Weights of a small GPT-style language model, trained from scratch on English Wikipedia.
Architecture: LayerNorm before each block, learned positions, no biases in attention or MLP.
Training: a variant of Adam for these matrices, 675M tokens, 10788 steps.
MLP neurons of a small language model. Each row is named by its layer, matrix (up: input weights) and neuron, and shows model dimensions 128-319. Each number is 128 + 32 x the weight over its row's rms, rounded and kept within 0 to 255. Numbers have three digits each.
After each neuron's rows, "fires on" lists the tokens most often at its 100 highest values on Wikipedia text that the model never trained on.

L5.up432:091092125081125118146166174104156172118064047104095155057059149123111136145145142179119117074118181129120141086139134167151132173136172162113157089139137120142093154128070090133132127101134080127077138088134158160047126150090108078135156094164140158160147134133124146119152141206152118151157201068100122100061146163075156065107082197145143149082159117161164090082088071110163069146125162117070129083159141132170112095101083099107139073150107135154152119128112142109126155104132038101195133112153108143126112128139071110152109148091147158153076137119120106161183131137085085140
fires on: " than", " over", "4", " re", "1", "9"

L6.up214:163146111114137137150136118139132172132041075155107179130171091157136102163143101133108130164142130145094155089161136103151117086184125113122186128081124169071134143091118103176117095148072034108089115102083113109095111136088131104144143058161149076117179156128084170126210138103159140207154092118081066098163145172126140143115103165147102124112097173138141105156132122178223113086118152131155119143150142119060129102140073144147146125143136114179138131107132167151141125166105066084136107090147157104156132167122123129155131135117116150192145087093104105136175088180111138108
fires on: "5", "4", "1", "8", "er", "ar"

L5.up1533:152101171134135125112103088122151113140137107129195109131134160164078120143126165195094135160088098150131142095113135055191129131124198086137143096096110130086108146071134134184163154134137094115108154100172163146165104107161124078189165141133110140149152101156116082105091134134182078150180172102101117121123132130131124154081103084148160159070126071100176123121178111116117097157108144138185124145116100131185130154138133133137136073141127134151047132176148105154143165161108102176168107120116086143157154152143120135153114120087169171085092111079098083146122130153131149132
fires on: " S", "s", "S", "-", " (", "T"

L6.up145:107106151120128118139139081082173181144135144142131135038142121177153091104152127149086125075157141119119116141078146066110144185180146154091087108110127178133179143112159076133087106089165145099132125057152146170158153111106135120079098123129121155098089106105149147107154067155102088183125135128129112113079145153134155118102111152183179144130159100088190088103108116121149163154098157117085162127165149097136189082080140142132121081163150149093140103110079220126097102146128134141170169149086114107121153171123071143132152133120122084120095105155185212140174098151109105092
fires on: " I", "h", "th", " (", "L", " G"

L5.up717:073139075136134108165110157125135128094061077132155086120151128163168094115144076103159119147115114155192160093117126170163194168086131120088110151153128176110089177145157117108108136137076105124082081173122129079179150153104083170114147140111128075099139079196107118095140078087120091136132153144097064041151148105147136144129171151129128110135121143183069148162100157132143131125178101127128113111140075086104108116117144098108087113148125149174141146156138166109102076152106032167155132107156170220185144129137074122157186121085147122133130138130165121125128075132085130119
fires on: ".", " a"

L6.up596:129090082174124112090137050123107136118044084155116136116168181133125079144146164123129038170147143114089145164123113125143148103155160096092151127135208110122119104123099146154105119086098140161133115163138153155122154139119155189091129175087061158102165157109133139101098136153115096168120147165075124090098159180137068078079132131168140098120140129117096151169116136115134129111128179104193134119142076129114111185138094144120110124151094136135179105138080180155168060198161161109104167143144104130105200143148126090137126125104103137129100185156182135161115137104129076131
fires on: " (", "–", "-", " V", "1", "/"

L6.up883:089148081095155130121158133145095087104128152123096112150156182073187168094173086161113151107169106183212086110079109115130131186152157145132143125149103149086161142129075115066175135101142099128111163116146196135150140132150201172161140132121101157118112181114114119054152114108084077175145142149085106118132167126111119124090107100145159118139076125109144108126096172158117158122118118121113133146177087154097141108115146132123112085115172112137191135099137098101168107180159101103131052153160160118106058166115094099141115138121087131059133117170078090073133124125133077134
fires on: " ", "1", " (", "–", "2", "-"

L5.up814:125113145121123108168096120080121122129114093147166089074135126114111085082107093074165132156122134112181123169103123126146131155152165145131144080110088194116127121123129105170161141093113156153116127132144194157183184155106134097121201169105096124179133124110112115096133111078197111111140163129124145129076073150050148146144127160176145118130107137110119138145133130108120099133209128126178158107093148177100114102160106093168183139129107169160114127085118114112111094142130088107159184106123135140099088098153065120191160132094149120133126101074204150167084177159111197137
fires on: "s", "2", "1", ".", " in", " a"

L6.up9:142087121128136075141089160122112129076129106167132091125095121117163080143104120165188152141119110145094150114114175165093170154103126080113110132146133108131142120097162151121101185123170175101159148134096093134172120119143123096140120176073072125132164126091095112103112080194088119123086121132136131139137116138152079111055067125154130127142122092134238120179112083151193078121134182097131054174089103127104092118129097188126175108145143096151178181146109100127121107130122146111118138151150056160109123105119044163154204139062115127187178150160175103138163129135160147133
fires on: "1", "9", " ", " years", " Albums"

L5.up1152:152139083145134070129147078108054071119142098145038134130147154165170148141121180110095134134161170127101179123126172164163160143078114113058095081059163132070137163157166123140146145115101128088143098131095089128154103101171140153185077155123179117137103142043135120096101146142127093079161129097120112090082088068124045160189147110153198155126084119128108130117183138121144151112146157184149137157129134109094082141097137134102115111132174130093131160143112108152127160147131133106188161092139154152093170078116181106160141121146152123086112081065127111191165114142156076145
fires on: " New", " new", " Great", " Old"

L6.up510:111133070140149093133125104143145089145138099128112152122156137106134152044161187111098099164121099121116089130134145115117104152160135172120158121090147093098091120154167175151091141179145171099135120108160166148169102136183089156114150172155194110105158142115248087098146106154068096129124104136159117095140101143082075069131120120157130170183173126106078117102110138148090103097076203079174159139167163085154147094174133157138164104140144159073116113114157095139159083146163164171053124155156124163145133139102082119146193170076134068062152130132161221155128114048123124120
fires on: " \"", " ", "s", "S", "des"

L5.up400:140124095118157057118157134097159126083090134094127114107107118133142123154123179169175093150112121109112172131147166152116108184171084137158149141165136077104141115142147143167122126144113171128140127170103161070128093113174146157158153118124138166112094065134179154093095105150107134176160116118118141161113117120151116072091044122117174135163179168111110112110112074116129135104170221106164141147128171133121035133126081097127081152157120156130161102148063129112097152086133117144168130137103096201121089104140088105108201186055179131176207135071122112160189093115117068077
fires on: " ", "1", "9"

L6.up661:109114155137155107165159117150069088081115087097131162121150165153147123100149114128085116068178071129155083157139145122179168103131180103105060115120107147124136176142076113136056150087186135141148152139191141118089089106134147164085145106129095098159124115122134142109042101118074110179146104132114125131073087112123153151163136142119169113146120126170149130132107130189154097128151118158105103080045114154130081115135100150111144102116079102130095131103163165137120150149108120141099118135141127176170095107100123115143162206140155131162156102192122108152120149072087043108
fires on: " more", " of", " are", " a", " an", " |"

L6.up804:059157122136139108106177103186123136084075104170140125112131169126142199184149122161154103120138043155166193140111135181154155143116082191137163100141118165085107113183149162140179146132133139116091135158181080096185164153141174106141151115151163109105133106183176117087179152144110077136147143103129105157132143110055134193095164134138044101116149111142123130114127128120113091099181139136151108107169126043097072110170165095131111123076111120146159141191152166109136153171126154194159084099064142139091147213098126116144069110120132149162103156109160135115090150154165115117
fires on: ".", "-", " |", " de", " in", "==="

L5.up1182:115129127177181140134153142094107150104105182125180130132146061138099167066127136134125138153139127190143141174112150162140094118142130109143104133100177094160090150150135150086131108105165123116134149105120105123116101146078142119090100118130073148149113131136124088106157110123136154120109170123156049110139134134053111126110129089091100165136200059183188132127151109071125140161144137095130174085192087153166095123152101127102075166114135202127091134118167144131111103170179074146100098131147178112127153090191191100138139183174153168094143136095169111127116181139165124082
fires on: ":", "===", "-", " →", " at", " |"

L6.up245:106134086119178125133109129183105150117147169155139087099055202191099116165161139170122153098116083157117078179134082172114129133102165151163091154113142101108124145127093177155128129084154130091128084096164151112044085119121119156092114132162192117148104140091149152087116122073120130142151151093097125068149127149126137089135136128147146138110171098116114132066174138152119143146091164195140121160179173092134139151089131086152111136160134076134121088120149152153072150129101092102154110096147159176189123107174062133200161160109161179160130128075132129146128130121126104128
fires on: " ", ":", " |", "-", "2"

L6.up1099:062135096139151142153155119207082139118111117141100092107137146154124125126157123102121160105106159114227118167125145130122146141132143143132105170094095096097127113096154133116052111093140152101114088119143081123143114041109135180113131125147169164150145170160068098110126138121134146130170104109137093173115144123120119158112116115143123100149149128157122095122097170148082140151078124083120103125100122109166105061160128154145090164107115157150120095140129182074093037151124131099103038128180145161159110154128085098105131234137143123147117146125119145160112125120099127113
fires on: " can", " has", " not", " |", " a"

L6.up851:191127152131143102145046161116139119091123045115141156116138145191127209065091140144105127074128079137130122129135143140134121174146134153123146152135090138147163113087094144157066137131112134113100126136113153149148088086151162095096148139082147091101128133160147112100172116137141099153125176113106166124114180107137138120153138113150123125137154129088129126092105142108140120094169163125069131110134123101116161121142151131069110224131070145090129103107092140121113127105120158146093119102153074156131179113129139130098212128131152086137151146130111191173137026116137151087
fires on: " ", "-", " turn", " May", "0"

L5.up79:175103086053192088070120120112120120137050150136151101130158148106158127116147163158149128143105099180096117164094123179075133141098128097146154075165134095119119109118138212110123138112160130158098143135190130125087121149206091090102096109105065173074141170067178125116112140200091127171151155078093105148038125146146093066071149117182147083097179130122137160168130098144177140095120172114135114174188090170125127082123118138093111140056107170106158081093152134126143128178170096135125095150188146136119128143157097134103209196102142109066186120124116078124073160161131091130
fires on: " ", " (", "1", " Ri"

L5.up210:100141081118124178138091110144073143054123136153111103134116202148190143123119199111149170092203096135134123128122123101096115122135143118163061108131157173044115151102106127127082164108174119142091106198165193168131140158174125111102146137158193149120138120108092084078168147134074117152137112112135095111140116153102142143177109160162128089131175086179112103152110139127125075107118148093121119094150084126145116040115098147132099142108136078114132152145168112082097076158126117134111127090138162153145101128112036125166138147118170116145126215121120099155125101137159185202
fires on: " (", " ", " was", "-", " |"

L6.up1260:129136121136139161082130035112114149143152162173087159128121167111169114063162136135153118178126154132155126060140146098148090163147168151158085079103131131124168154134109168158112167200117165106096105166151082185122178162145130111116122145111148083140079121118138155099145150180078072153113091124141120116149147070145178145174103137165064136145135078175131142146135142147107152154138177096149120179100083106057112109142139136097134129181109169160155111103107105103160120167164102103090112107107142165095114182127076164165129120120124138106107141156113214105075112057132124126
fires on: " |", "v", " +", "c", " "

L5.up1318:157109142082189106130139122178124171126134097170140148086168157033090153165127125104072170108212128165156110112104117104106129080143165133032124109130115102147109184133141118098150150114077114073093120085158129142108095100142111078144189160178107133075114152138081114127120115181130121169162124082147157081166125161104110112113098078159156126138120195101157123114119107149189174132138120132122092065088134148054154160105099091153129158188131113109127131123153113118159084114103090083104146105142150151095112154171090125196124156056127136148090096135158112104094144141060076153
fires on: " not", "1", "4", "st", "ly"

L6.up1472:139097104105124113143077081171187146108123128122187115106146086134138078149167157161094114148110120116159097144146150142117092158141155119154076128117140119130128188107136175152155094102138145116115102154162145168228147150173124135156174128145039110142127169117152060118088079155155149216093093092074121126056154175148145107077145103115130108125159143092085122128160195091146133157101109154138097148106180130140139106141155110130150089120126149123094130121204107124148079170154117139143098106130070203121092169149106149125115141135135094130114109141155211120087104109097111124
fires on: "S", "s", " W", "L", "C", "Z"

L5.up515:085169104104157143100137133160126151090036090097165134083099099176131117141088199175140104157114125160126113133127125107118165097147119107102087135108089111093079192175116127108148101084113117086147086149090115144131104163137127141138112094104173176153110131123124117080147138108143100124152106136120123155132137102027121141118096146118139110123171137192098131116114111107154198149170169141133115076084102126105094071119090167152130097100132111142105117108102140164154068178116137167149113135159185151145136111151139079159177149084100136079069173088137096114085105117115189157
fires on: ".", ",", "0", " ", "{"

L6.up325:130151141152178139086088056089136161124115142100136102107097076097117123096175074154107127129092139108082076171097135134136074159190116167129105116079056154142102143132081114148137099119172153110112133089120098165138154115142165069111112093123092131156092116160168091084136096145082113106110127115168131099093149089074091217110144100132110159073161109177186111103136100165103141225094116099104193138078122131127128107105159160142152153137102132110090079089116167188138156114186129165142147149143130116114123118186143091177111138118179142144112138100171211144131133069139119149
fires on: " ", "-", " ("

L5.up1039:128127173117090151133095102102107059103137130105154174049113187149084152154130177159130080133224142129112099124097121110132126155091097156146132148083120089094139102110081187126050116102108072106137121125203089093124216109166133150135093105156150097091146149129095121091188154147109131174100113082085105161175113138152143092109099148070148120124206144158108103181150077079122055095175143079144156099109132106114103148149104113037085162159117093129136136156152166092139113105096153114139140159104112105092177192148138065110122125097120101169115154145104146146104110141072194161
fires on: "-", "–", " ", " and", "th", " January"

L6.up402:104089094098157178108087119130104073132116087077109116129147167128173085136128176151118157152163094174153125189110148187165119158145116130146073105122143083129182142122125101057157130137085076141115152138101116112139148106119160121188113091084137148120176150162128167091089123129153134185116087090138159107068105116148123140177164114187133105125145112206152157125100054215155138116114145120129136172133126072137092125116133123068085126080095095169109173174110137085097134148176118151123163114165120148081165145154097112110164130103160080068176116175132095144115124180087088110
fires on: " |", " in", " is", ",", " of"

L5.up1090:097105118143113111143145157173089146151108110107091095122177154211133114095146126171159082175162131108094105155107180122147135117172099121166063163115103133115169117090171151139123169128114163131132080124218121148192159111150116167097108131086151118138128197143194139094154167087121137171131160161078131084145120104116066124072123108121156140137109118099117042166129107116158139120140134111102083099168108131105059082109074099122122133124172142132109144069066198129175138130109092136070042118142121186138079152166127085160156183125118118124136095112122159147138078162155160151
fires on: " a", " trans", " Re", " |", "m"